Weights of a small transformer language model.
Architecture: LayerNorm before each block, learned positions, biases, tied embeddings, normalized queries and keys.
MLP neurons of a small language model. Each row is named by its layer, matrix (up: input weights) and neuron, and shows model dimensions 80-175. Each number is 128 + 24 x the weight over its row's rms, rounded and kept within 0 to 255. Numbers have three digits each.
After each neuron's rows, "fires in" lists the words (lower case) most often at its 100 highest values on Wikipedia text that the model never trained on.

L2.up668:155083161108102160136127128137141103131139136125113118118117096161168141115117111059139138066105097112169119142159147130125159105154154103141116157124129162099158146166146139145096142123126163133139104132114116091119129162137166105119095117087120104147129171106113121076111130117138153146
fires in: "several", "season", "see", "due", "seven"

L2.up157:136146112093142144116155147064128137127122148110171111149137159108139126140165137119126112128118140157136141131109130114118124156108119162114112119129189132082103200166152119084112118094156121116143086108151142162119136137122090150150145094105117113111106125164148114144158114091107111093
fires in: "census", "population", "county", "total", "to", "cases"

L2.up743:125148111165109122125156117146145163138161110130101198169139099103136138125146100152118104146148118123161155108112120130154151131091138130177134130130145156119179094154168169157131080135111156103094110136144161165136131162115176151111088096117121111140122118117163107169112157122111145123
fires in: "film", "album", "release", "released", "films"

L2.up10:140188128099142085109149128144144072129126161134165129132139146147109153111110102107126108112130153124107105156143102121125121131130147150128182100109132146083136107163085146125089151137083152135156139120165130127106121102128106086106140140097127091075079140113113116161146119137148114098
fires in: "american", "chinese", "english", "french", "german", "european"

L6.up183:159105143135125141093099137094156139102147116145110142153099111144121108071094158163138123137096138084110103160131159178156176157177133155101197086128133146091158095136120142078155091116158096126110133094127109125139133132140106160078149108124154161138138091160134187167143145113126128134
fires in: "of", "and", "off"

L6.up894:148122133138195109093141147143108119131139103137103193123124147102167107105106131101148132127078106111131144181137150150152122123171130147151137136164134122109133115147126140138144141096113113156128128156124109127146156106104110145110100109106097108183168129158176157115111133183108092114
fires in: "he", "held", "his"

L4.up397:156122127105136132123137096129136111127154145155122162124143097127188111140139179159142174155124102098066122155088146176101117151174084101118129100124117149105149121152165094133105084110135100140127128155120153129164100144098131135099140152108147069137109168135108155114090147131140159159
fires in: "also", "by", "as", "under"

L10.up950:151124093143091117139153156117133171144127137150124170183148161153148149139111095176096114141109141119104114118148146148143158117129135117167098168105158070124116084128127147135109070081134119138146111112166120128115137134166093129104091167126129144085116108115116123117127149098095136112
fires in: "was", "had", "to", "is", "were"

L2.up882:103175130134103095151095137089116128138149123101101182126104203180160150094129107128153175135112170116153138151147152122120132094126178152157124137131130124102108130127105130137099136092123091159132109091071127105145160117189117120127142171108082140127139148156121129103149144162114132143
fires in: "from", "between"

L10.up339:153133116125161109140132132105171126157125155097171162205081154134163130165102126124151138133115103138139154105155089119147113097149091096107135101152098138131111147107115146190106112127109098153130177111145101101120127108165112137137121098123106109143155100160082176129129115147148119178
fires in: "in", "to", "as", "for", "on"

L3.up632:135112104114147124145132124131111150159144130119145139092078106064141131120121173096122139118109151155137123092124100153179164075114093137117141186154120099118151148117144089133129124163127117175143160081121129096159138111161147111107082102093112135100153117156110136124153158101134152189
fires in: "of", "in", "for", "at"

L3.up69:119148088141106107116152133111130148126123112152175133152119120112114185094083120103125136173110117143160106157117119096116144128144155138094146070104129135097127147112119128135127115108175096129148079115136144152109150111173166152143100075135142112114121124078093131145106148122129110131
fires in: "north", "southeast", "lower", "southern", "long", "low"

L4.up1002:140143151110102150121105095106132107126155143134123129132078125104119182107161164138152131140104113122145134145115128146118138144122128107111074133122077115125167154095178105124112123111185123115153151109131117119149081129145157151116123115100145113140169147139141125130146096110087128131
fires in: "at", "of", "over", "towards"

L2.up615:104180144098160124174140157141110110145127145123138157135114135165111115146150146123108138092149090129075097133109169123091128136094159089087128134135144145165121121129171096141100121114159125149155137136131168125113151133122146137128133111099179190126127133140135127133150162117100061096
fires in: "of", "high", "however", "september"

L4.up111:136149123119141126128118136099085108129116102142082130124115136126110142157157133154118098149133103104158100149101121162127145175126137144138113099141095092091140136076121086108111096129100132107145132082117123126112160139101126143124062152155127139145179102080191138156134155177106163116
fires in: "city", "village", "town", "area", "line", "square"

L8.up155:111123078110111183107110113142111126120103132117136133134134114124133115096137125116088103149079111139129151126140173124124120133101122176145164109159178082055112119126147153136125144071118134129134127128136142150089129110141139148157174139197145166123123135082171110117099122122122178074
fires in: "an", "any", "another", "announced"

L10.up641:098147119109118143115154135093145161125143145141145140154073158145132142125132133156162164137061135172137154116125187121144151119115132117123127164114091128141123121112089124141118108133110150129120112110075171107147106164177137115161081091119131106145104123121106144136132098128100123110
fires in: "at", "for", "between", "to", "over"

L10.up594:115131164134147101127138114116112101107157118080140140106113152151144140158150097134134141079076114137128107114106102149093085148143168141121086130108128164093116156120112126176137131148101140104143097178100118160145125097098181137136063130144094121150095123154101173164112125146186154112
fires in: "in", "after", "gais"

L10.up352:151158078143136082125117141136123127141138150117134177117108109144105164137178095091107142094099120113138102143151149129054153119128156126117107149107185076156115107091147147142113103118110150103140138171136109132109149122100155133143210090115144172146124120107120111136147150132092146151
fires in: "is", "be", "of", "any", "not", "allowed"

L10.up508:134174116128127142121150159138114103156170114162135129125139105112117074123081162110120132125139158156151154142145090170090147092133117129110168150135140064087138094114123140170147163160116113110126105103108151129087140125122129125131130177118142153137080101098129140107109127160127132129
fires in: "an", "any", "announced"

L8.up505:143145142137149118111109118125143149134110086152098159128162157119115134112127097132140120136145131133129162094136153097147106134136123162137140156119142113116133082133171123118144136120131101131132135142184157115105128120133097137113107149132113144105064130093133137139116091076154133158
fires in: "an", "any", "another"

L8.up435:140127115129099123151113129085108088149174095090121127116140109141134076110127102117113150137092111141107158142104131122125127154160115130107141136122130115106098103107121095158153135131112136159130127124140121107101086145092100146123131111145148105102123106146156140084176138142112123160
fires in: "in"

L3.up131:138095114163110124114154129128144096125150124152134060137097104127104124074119126104150151139140132110080124121136150176123116145098138136087128165115161133108118083129129153160159130072126101101082102110092157160152149094114152136080138091104151148132124106075140151122130110113153118119
fires in: "then", "average", "awarded", "now", "more", "acquired"

L3.up321:119152133139133098144140120109164155137147143139139150144086074090167122135109145105159098133151129120085075139106143135131126171115127126110122153135166145150140137179141156130116086111130112140159097079072111118173145151155119132135144138178127123106106068104120114124138126162130117164
fires in: "career", "history", "municipality", "note", "municipal"

L2.up1013:116107122131172146135152121119133105136089129122166109163103158136162123137127107151120098164080128132146122178107113131123130170086135124138132125140159116162128140142141153149143103149109142126129131110126149138122109135160081092148108141153093129096107140090137124106084151179106117143
fires in: "history", "between", "poet", "poetry", "committee"

L8.up915:159119146118144116142102138100106165141169115139135193108158119111125115115102077140099091132121103148124156102153177115157162136126143153138194158161121123115131109086168140112138092113127138109103115154115140139142094133145071119133110090149134081127142168101127138136139172077144160115
fires in: "an", "him", "be"

L11.up52:126113155165126135160114128143107135128157131098127075137101144110147137117132081108154090116127134114132108139124117157118097149118115076144134136136103145099106106148138153136135108118119132122183102122121145174104145096098111116113150124177146152103126129127140124118142118135139103140
fires in: "and", "who", "that", "but", "also"

L4.up711:111144136118112163099107128120143116129112161144119125114171142097117140131152144140112132141125119129157129093137134140120134152147073091103153143119182131088106099090127095098119134109099085144132121116142108129128143087154107115131146070083132195151140092164139089090137117136137125150
fires in: "people", "children", "family", "worker", "women", "player"

L2.up156:127126131099121146134161132122088128119124076142088134148088086147090093081096134150087094127146101159183117096127151173117102153156142136173101142125125123128157095103135100133141116079127118146146131135150106108112140127132113112122101115078142116094098124131146164133125121120144125126
fires in: "city", "town", "community", "water", "family"

L10.up202:129154094179125143121084152145141115114120088092131140125138119165118107104144120158100115125101122139166127161140118179162135141122151170152178116123123094117100122130075134109100086124138142130124122114120103115124166132142111126084103096171129129150095105089169154136150088102123118100
fires in: "the", "he", "to", "this", "which"

L3.up33:119126133157145137124104120105102140144122106090146112131125173143092160137108149102095138120114180127116103116150123154096111142160108098106177089117087094117159126165145146106133120158107142160129167156121146137142141202168099077155132132153147110118107133174138083160097125103117126113
fires in: "years", "european", "europe", "greeks", "greek"

L4.up98:134144090102124157146137104137148127117116108139167139117141147155094136129169184140162116071126169148100102151139135131124159125133120117132127130116163107190147141169183100082129120111154161099124119107106113173151153128113120128123151112095157144124109068153159100117137116128121115127
fires in: "of", "electric", "technical"

L4.up510:120101157123159151127172120117127130130137116105148192143147133162136118126095035124141167133077103103117166157146141113128134142135115150075149113129085198133128147158131153153158119146123100131138114072095085119173115103138126138138103130144119138136107145168136172114133101122129118151
fires in: "from", "at", "to", "school", "schools"

L3.up729:101135059112158160150123104160129122128149131117131150160189142174142175131080110174100148128133117140100125143128160144135134110090133122118110157132136132106070090116144146111124127096130151114102153160127161093098160110116104132134149142144153067136141118098129155120118121112106108104
fires in: "an", "any", "another", "announced"

L8.up878:114146089135125115164142107090119142115158145108145123098171125124148134124170100091124096116122128137136082158105125109148123140115174125164101135073112156127092143128150135134128151132147168095094138112146116115098112123066121123148154133106140078129130085147138128127133118109127090133
fires in: "been", "them", "well", "was", "being", "this"

L4.up434:168091083117180164084098122125166155127126111124122098142134132137099124142147135157144155113109188152127167098146171139152135136106134133154090143181098172085108150160109127136109151122123169125115142090087132136169147109152094122104108137099144102109144109118115135133127153155133134111
fires in: "league", "his", "largest", "with", "s", "best"

L3.up286:145163104131135131165104159116155113169135112149126159144143128114156121138198124135091084108123145137132131102170172099163105151183125140107110131154129168131124092084108151155144107126119108124083151124105174106094118138139113132114161085155103097133149163127152116121106113166128148124
fires in: "system", "also", "album", "australia", "systems"

L11.up449:149126132096127150123085140128119149122117112096125124153155098092122097134111152120084118125115123102088161127161120089125152122144128135106116135155110099078118096083157139135127145085106103116147125131119152121117148106125120142168087106100128131159091093110112129144130127079125115100
fires in: "an", "any", "another"

L3.up769:117080135098148117111101127164147089159135136128138141110150105119124083133128127143127108083138156130118149098115113113193134166135099148074167126178128144151106115143076109097129160105103083146129166095150087134149150061129096109108125162129150192077108156171136136128115131148172152125
fires in: "world", "s", "women", "of", "european", "championship"

L8.up153:122165125110134116116139111137138126123181126124147093111125145130145130137113141132151188103098114150137114139106130126160140080138129119091175112110114114089151178120121123126149131117073155135161112140116150122133143096120186138102126150105103140115120111143169171141153138116149141155
fires in: "s", "its", "you"

L3.up233:132086083105098130137122111146082153138115177142114121124108093151103113147156131123132139147126118107135108119203131130138148176113136123121118144157092110054152087099101113169149127109111165139137150124131147118133158104116145110154165128135127103129146142158108127152166160164151119141
fires in: "national", "years", "year", "career", "world", "youth"

L8.up487:165124153105114137137082161147096116144112111164149124098118131120139136135148124113099143138110146123155109194150103124140157091132099154143152097135106112069147175146128145102137109125156125165156064107107169113149087106118140123146080103089161129148118117123095116130105103167130174176
fires in: "with", "low"

L2.up452:191147133125151158111139125141120114091153143167134127140113108123152140124092121123165153169146090093141112168124090130091163126170124120162139104102078093134172139102158124115114141074129098143124117123139145177109133144171170151137115083130117098118079149139118149167134129106108079128
fires in: "total", "succeeded", "cases", "preceded", "its", "it"

L8.up169:139131137118104130156036110197157100148133131145162157163104138157117135155096091092125142151116114108180154095134100157175142102091126147110145131115131163119132149141129126154106098139100115124146135113143149115115117139137130061144105161138119137135138100148108147158115144114086141140
fires in: "for", "former"

L10.up358:121120095136113129114122099120103096164137127155168102112107134142142148179183115117105173164106114136172165133124100124109127127152124113106132145138122168114142138148128107158149111092114137113127112130141177150113088122075186109125154117128130135130096148151148113150131099078142109120
fires in: "at", "in", "the", "of"

L6.up457:124153109137083134117141109121139153085139126137089159113100118132099121115073127122135105124106100136132146129139129125154190163154105103133119096122116118055149123097137103085145137140105122160103113133173138118111146133176152181131144092128125127170100079128146129153187132131111101096
fires in: "it", "its", "intercontinental", "baseball", "elevation"

L2.up848:078089139143146103158102160115161123104093151178141171112136137165139133130109122112152122159133127141161136133154103077197108139177110141132149135151141143105125103122130135120107116120129127145124138113093104156147116094112095124141101123136111128131112139133156145151077118090121188181
fires in: "with", "as", "including", "and", "in", "for"

L3.up220:103149157134186125152136131124135154140190113060127172174109170106155151140121111124117101154137169148106120138170136192135135088091094148105154118135144135120093162088106151132115155108118132168119097098113120139163126124175142132145127146142128154153122123159149157151142149122131112165
fires in: "from", "prominent"

L3.up647:158157136116143128133134133114130158141111111152149132149119122174172097118117123110133107128098172153147113136143140156148089128125150138102106177063094118112145154132108111138104165124092133127111114151124194109111158156153118102147114131131148128150096118132079143147119117175103131162
fires in: "for", "force", "former", "form"

L6.up288:135142111115163163142176160134137124103149127145092107133140117140125134132111138173094114129097129138108159142084105162144142120091138105148139135146101137102147115148156125170127122111098105145093115211115150127113154138099098113067096132125149126140110128142139142143114094093115126144
fires in: "the", "his", "them"

L2.up141:151150151109124124080124123140129079148159127133081125101127156129112162157100175129123152125093098101132132124110139142113130131122169140133098139174087129123127112091108182114133099149147109096129148127093116161126157119091179132068127113128103123207127104077132120120135117122134134134
fires in: "released", "release", "championship", "square", "washington", "matsushita"

L4.up1007:175130140144111118177103110135105151161120092142102129176117126115126108141082119140144095114087128091132081100141166163130181108137167109088138162125123130111140069137138123160118077151144145125107140127126087162114149148100120100137167120169159165148147158148138105122153127111120101138
fires in: "years", "year", "hours", "february", "january"

L3.up979:104117167099103146101110123177106171166136143126114153121137149181141159093176150132123112137138117111110145111089133115109118128123158161093099128144127136107111114144153138088132144103158125138162125110147111139144139143119156118125141097192110151151103117153141125076150128128169141108
fires in: "also", "has", "are", "consists", "were"

L2.up640:060111155139133134121123114135088100138178144165123071121086107127148110152123146111107107143133108073133126129147125150115127174119080149146107154131161125140075133147128099146113121148149140114139121161116171168161115096105134138093142113150103113112102133124152119132123174154123184127
fires in: "being", "then", "while", "announced", "awarded", "anniversary"

L4.up27:115133143086112112175125131136147152082179153088132114154122105098123097123156115095131126111075123176152115153175151141148111137129120104140126095091074134093123077131125121101105112179118138157117109106135140141136102127162116127134145134109122161155137140133188122143164125121148122129
fires in: "second", "end", "from", "under", "secondary", "third"

L6.up1013:139122128170119137147152152142143152124100154117144106175188130108140151126152123106159100169097131112119132143120105105133137140113137134100161086138142122087151184109118106121139115142157117129162109077107116152091158089163115084131130137141102120143134104123135151137144205134126124132
fires in: "life", "chief", "left", "however", "low", "lower"

L2.up523:080160175137135132121147117114126152130164138103121125142098203134128113099127105103121153076138130136091136104167106141155140100180101160161141127190097087102120083132104143134151126142076122128156150109119159115166134112109133126114095106158110101180119160154136169128123128153120167178
fires in: "she", "calheiros", "established", "sheela", "he"

L2.up275:186143095113143119154138081110148082127149117147160120092155122126122145128147156151157127125108140124129111164116141162113140129162115138146119126116104113109135124099121124125145132106153111131158104092112096112116123092157117096170106059097146115114156101136105121093156133081121097139
fires in: "after", "left", "several", "himself"

L4.up43:107193110126091133165152131137142112130151163119141142104116111107127105119117116122086140136109107112127147163121171140115122120126104091159141115122115134122137112086141145117115134137128147171153171082097124146133115128137124113161139134088138097085108169087137134142124135114105115122
fires in: "as", "is", "association"

L6.up79:118119129159120120093100137122145157129152130110126117127170128119171086108137150118136137150151118165130118155162116076100114125139142152112073164129149129111112141072124133100095119091125170150156122172133109106128152100156144114114137139141136108161128145129159091088121092171078129139
fires in: "which", "he", "it", "its"

L4.up676:139135148101130125123140117126094137120135116161168073145130130096144155172128077124118141127136133112155111119144126116165145125133144129108125145128136123094129134108120133099132079115104128122165110097112151169117173124135108105128130117122144129159099086130133149075139143118117110096
fires in: "that", "s", "however", "purpose"

L10.up391:113155179153089178166074131101131176118131133127121108138140112099126110109131131120113124146097114154124127107119131117102144147095132130115162167143082106129128162109099148125140125138104086159113137139126151117091146090145053107091156109116129130111119129133143081123105144116149126109
fires in: "the", "located"

L8.up170:115136127128119108139137094120094107116200102151124162148124145139150139108112119108121136113105143149067170176134189119127148114129126163127137115118093120133099114151135126165130133156144096144115155134136106162069091120123159146113135086112104146122145119128088162109131115089106121123
fires in: "in", "around", "bank", "of", "about"

L11.up692:125177132148121155088119091130156127149125175130104102112065166179110123112148137105143122150106110121100116102094096071132104129103136141071142106137114130117145116120134125142139160123146141124131145115125121132138101070082127141097115115116129165093126130094138119128149116143112122102
fires in: "and", "has", "are", "of", "than", "although"

L4.up173:093117114146115143162143121151131093139132103166140113129134112127152086140105127154169089114109116155107121085136128129103108131116137116111124166149118148137147146115169132099123140118151114122119163130126090132160093114083131110137135153167145132129123119127157091160149145140133123151
fires in: "born", "life", "died", "death", "birth", "california"

L2.up425:139153099141164116111066153120102104147090139181141122125108174141113102084059088139120131105072090128129100115117141146138144193115131145140126123116102126152156157160126151113142105119166139135128128172164122125161103117116089160120107127131097112132151121088146144128118140120097108099
fires in: "about", "group", "agreement", "various", "would"

L8.up791:141119091134165120140120117141152132166078113133069130154108087123130069116116094134121127103108142135155119090119116137119114118173150152153165142142104139116105132108185141118141110131096113134107157097124157116091162119088137101165146100160170135143132136110132113135095138165151130137
fires in: "first", "time", "father"

L4.up716:126123117125115114103145120131097121128142131126117137120035139149100133121129114092095093130118097088112118149130134066113123127142155129120099084145165136156113144156120144100107138097151151084164141108112115119160124158101163141113137140121159135073155123129160131088138131148145154157
fires in: "have", "are", "of", "has", "includes", "having"

L3.up765:153150132152121148102118153125083147182128184122158148149165152117138137121117129140149123146114124145115145065099130180086137157145142147154130123098116150149123204132164115168156134115088144137148113102143175100134147128139121152131136143128115130139119128144144115121096170123131135132
fires in: "to", "you", "robert", "town", "clay", "youth"

L2.up928:093129118122133130126086102142122121154126170116134095130148181111149168147143109123161143113142123121114144074152125146140162126156138186115112143154129126142148167086119123102183101158102156114153105073143155132132120078148128114120120134088129147135125142138088119107102117150150164091
fires in: "she", "south", "san", "smith", "sheela"

L10.up319:154117148135116136135122146120178113118175113078135105137122116150076159110140161117134120140128113100062137142114146172129131121124110167089073141156133111118136129104101110133165070115093156130121146132148103105079120156145086105111118138111125150082112075118106127121141144143147146154
fires in: "in", "than", "after"

L3.up959:148057132171161141131098146140125149144148104140152088143169141115155147107134090113154137129112147138131063124120106123107141135139140115143149101112111139095134150166114129110077176113135149093148132128120099117143147107098132130124115149083152139118134116109129140108126106097156142185
fires in: "same", "season", "several", "selected", "subsequently", "seven"

L11.up232:160094122120102115146142121122143146065149104140138175129136127144131129132094114093159129121131121116142105124192115144130128131093148163113162125145128101081142130093144141147147161148072122100153129118087204113117147161144117090161105136131115126143107115119153134093110125092089123131
fires in: "an", "any", "another"

L3.up930:148152098132132139114119120125110123160177137140148157147151152117145151131130081147135174145133110131109101124129123160124143140113113120100119123094078132148098132140099161120127082096137123153165155186083086146141147112094127125132107160114081140129150143113090129162119147118128152137
fires in: "by", "through", "early", "in", "throughout"

L11.up599:139145099180128150140128165127159104128148138121156123096144141076135115086124076125162093101134154132126061123130111130195135128162156127143144147126107158120163100117110130120137119137109137083144119113119162149127088140091104119096153147112139122144133114131143121140149130136104143124
fires in: "and", "would", "also", "could", "can"

L2.up690:171177096131077148140149127117113149098123133078089121167116125125136138139148138110157115076150118127119116091136152150082127132108099143169131142141169110122105119141120098167151088089145107154116104142148124155112133098109109160114100155105113099119147126135137072113116136128114122135
fires in: "was", "been", "is", "being"

L2.up894:116082123141163148124128120143133076142123161161142114162154136116107111123111151118168143184109109085103069115146115093121099141154117136118100105150124142136182108133145091136150103129140120137113054111048158114139146158107097131075149096147146174121121125113115139106143152112127135113
fires in: "high", "number", "long", "low", "highway", "lower"

L6.up907:105123108139138140154101145123121085165174126177120132158150135110140148129119122144121114087100147137134080112084157137101096124114126127093152175185151151148140132151136135086121143143146109121099155125121115139181112145087178134139138130128115165065145122124116125096153107099110111066
fires in: "of", "this"

L3.up689:096139135128115169142149099136145123122123165091159116103143132140117167136123154084129135095106147051101114111136084157125147156151169195137154121137123126127102132133128142107131138130136152126135134127114116112145133190120106082123133121072101158136129132134155147101157134143136125127
fires in: "between", "are", "were", "million", "bath", "mainly"

L3.up688:105135124107109112116112135102117092163131144149117122141154159072112109128084113085141124098146142153105131119137187126148150138103138112136123069104115113121136142140148172108116142111115119110143106140119118156085092126167127133163119139095129146115119168155096156162095133173160154086
fires in: "states", "chinese", "china", "philippines", "canada", "japanese"

L2.up238:097143076123152120148144161111089135159147104139127127121145115125135126116155079138116113114129123201112100157108102182123100113166131151142123136154124127160123137149130132121147124074135117133099106153141102128106120143097130125109090104145138137146110155140137096166126125089075121088
fires in: "it", "its", "this"

L6.up924:097110131110168123135122141120162124153130114117173141143145144143097102127171102111111135151122133093166135064092166135115141176111115126138108131147103182145114178169131103134135130135131131138154115093106136154116160121149124176141157096128128139136123082112123147133134099180152135139
fires in: "to", "total", "top", "town", "cotter"

L4.up542:097155102141122143113143091117122159124121150133128151153091087111096160090089131106090128136140111172147088088134156156138096089115129101153140126182131109114137087138113163099174114112147152192120095126146163156111166133079141158134098126113107143112117120161156164135104103129119123115
fires in: "during", "population", "front", "popular"

L2.up134:126128142117137112083144113145154117114109123176193166163135144150140089102151155101139145081129144114148125142093147148127160136136116113091154164136136122153144111106155110123143144133132113110110129094100116131113085157097177158119115088058120153138102091135168139099142143102102115107
fires in: "of"

L10.up434:084142121117135149162131132144155121134112183121138122143143078144107156123149129179119160105148091138107121176141162102118106135097136105093100144142113145114121128076147117131140134136146119115087100113086133148146144163145133137114171052148129127192127130085133122109164088154150119114
fires in: "the", "an", "west"

L3.up225:125119143090158134176150101104152127138115153110148133104115119153133138120117124117104160120088102121128123154134165128138113173096083142137149117138119099129131143131138126133160165175116158130081129136129124169108075133158113128148084143105119103144116108141144104139133176128084113149
fires in: "as", "become", "became", "appointed", "named"

L4.up145:091111177138118098125082087109111124152190113123130139161120122130140143119138117097123143142108151102162103149132134143186100123152145142132137097141119096108110121149163100127147150083097106097132117089143140095160151110096127129094176089128112124142160147128106128144114146162110141122
fires in: "and"

L3.up774:080145121166119102148121106157160119105137138114115104145135170127158129140149107093120090122123098102122132134063115111124167101115115135122136116113093127109135100149129121093130138192181124120131061144117166116100135095111118116119123144158150184113108091133150130101157127095137150143
fires in: "are", "were", "size", "satellite", "four", "following"

L6.up743:104128122175130150130141109136157160135137172089134087169117108148129136121149172142162145095124142124088112119124142158153090133120099154142137172163097125114128142128140091093134120094100127146116143179089105129128115074174110133105138094113100156169138085112124127140141175085176105169
fires in: "been", "the", "s", "originally", "breached"

L2.up711:089138152172155172161133115136089127157090109122155125179146150102135129160121095159129119132121127120114115123156122103142145098110140130159145181129146092079117157112160110097140133173102161096129118125087145144140086089098118159097153134133138133149107167159132111137107136166085120122
fires in: "school", "released", "film", "who", "release"

L4.up353:146073107119162161114158129116146098107131104142128178176161176144139117115158102134117128120098131129121118143153113140129123136104126127149162179171111168104105103146157098074148145091135128136124134138136140173127149109125141162125131120135129142141122148170187157058118110148120176096
fires in: "he", "his", "heat"

L11.up306:151101147161135156160112132120130124129140115150128078111140119171114116163116062140165140137152152175178111110137125118107160135088135110140121186171155119093153142143109074156121116152136105159078083098089095131104148125147129127102090146136153140128105105164153127144155166111130143147
fires in: "the", "s", "his", "their"

L3.up691:143169080114103109106098139099129149123138137157135108092140096126175107101127114138143174122115132125118175101179126126158138093104156147156152143113095141140121143162138148157151090174081144159113117072152095129098144121106121137155115165131136133153117089107158110131130120148135116150
fires in: "such", "written", "constructed", "described", "writing"

L6.up5:174168133105149128115159122066145157146124126163125131135127120132139093141137110118129132127094083119122129135090145147141135140123128163150101171156085171145143129113111153114153147126097135120147112161097115106075153151140089171100140127146123174144130106177160138058124129118129086114
fires in: "his", "since", "succeeded"

L3.up873:142137100116143118134121134136134102140113145134163144145103137177134147153123135135101106110111144171179106128193097101089113124133153109137135110139136142113137171067142100087179113107063157110126135136096150143152119109108159141100155141131091137116090063135120138135128167129144151095
fires in: "which", "released", "police", "release", "college"

L4.up64:118136105116086125111065115164130075158085109127117157136145144167140122104148129108116142148158150108148111140146121163101147144159156168195145117114117137087121089111136112147128117155151147144119140166119118126111127088136146122139125095122173123075126154090120117173116100141127137113
fires in: "american", "great", "european", "australia", "europe"

L2.up147:101161137113139088127143089054122146133122105118129115163171117143110128139146068134171139130112135117178138135121150133147152158162166083137107119074116120106131129150124194104156097090103136137123114141081133122143076123121145111124108165110107102101098126142165143148098147142116139124
fires in: "state", "states", "stage", "code", "canada"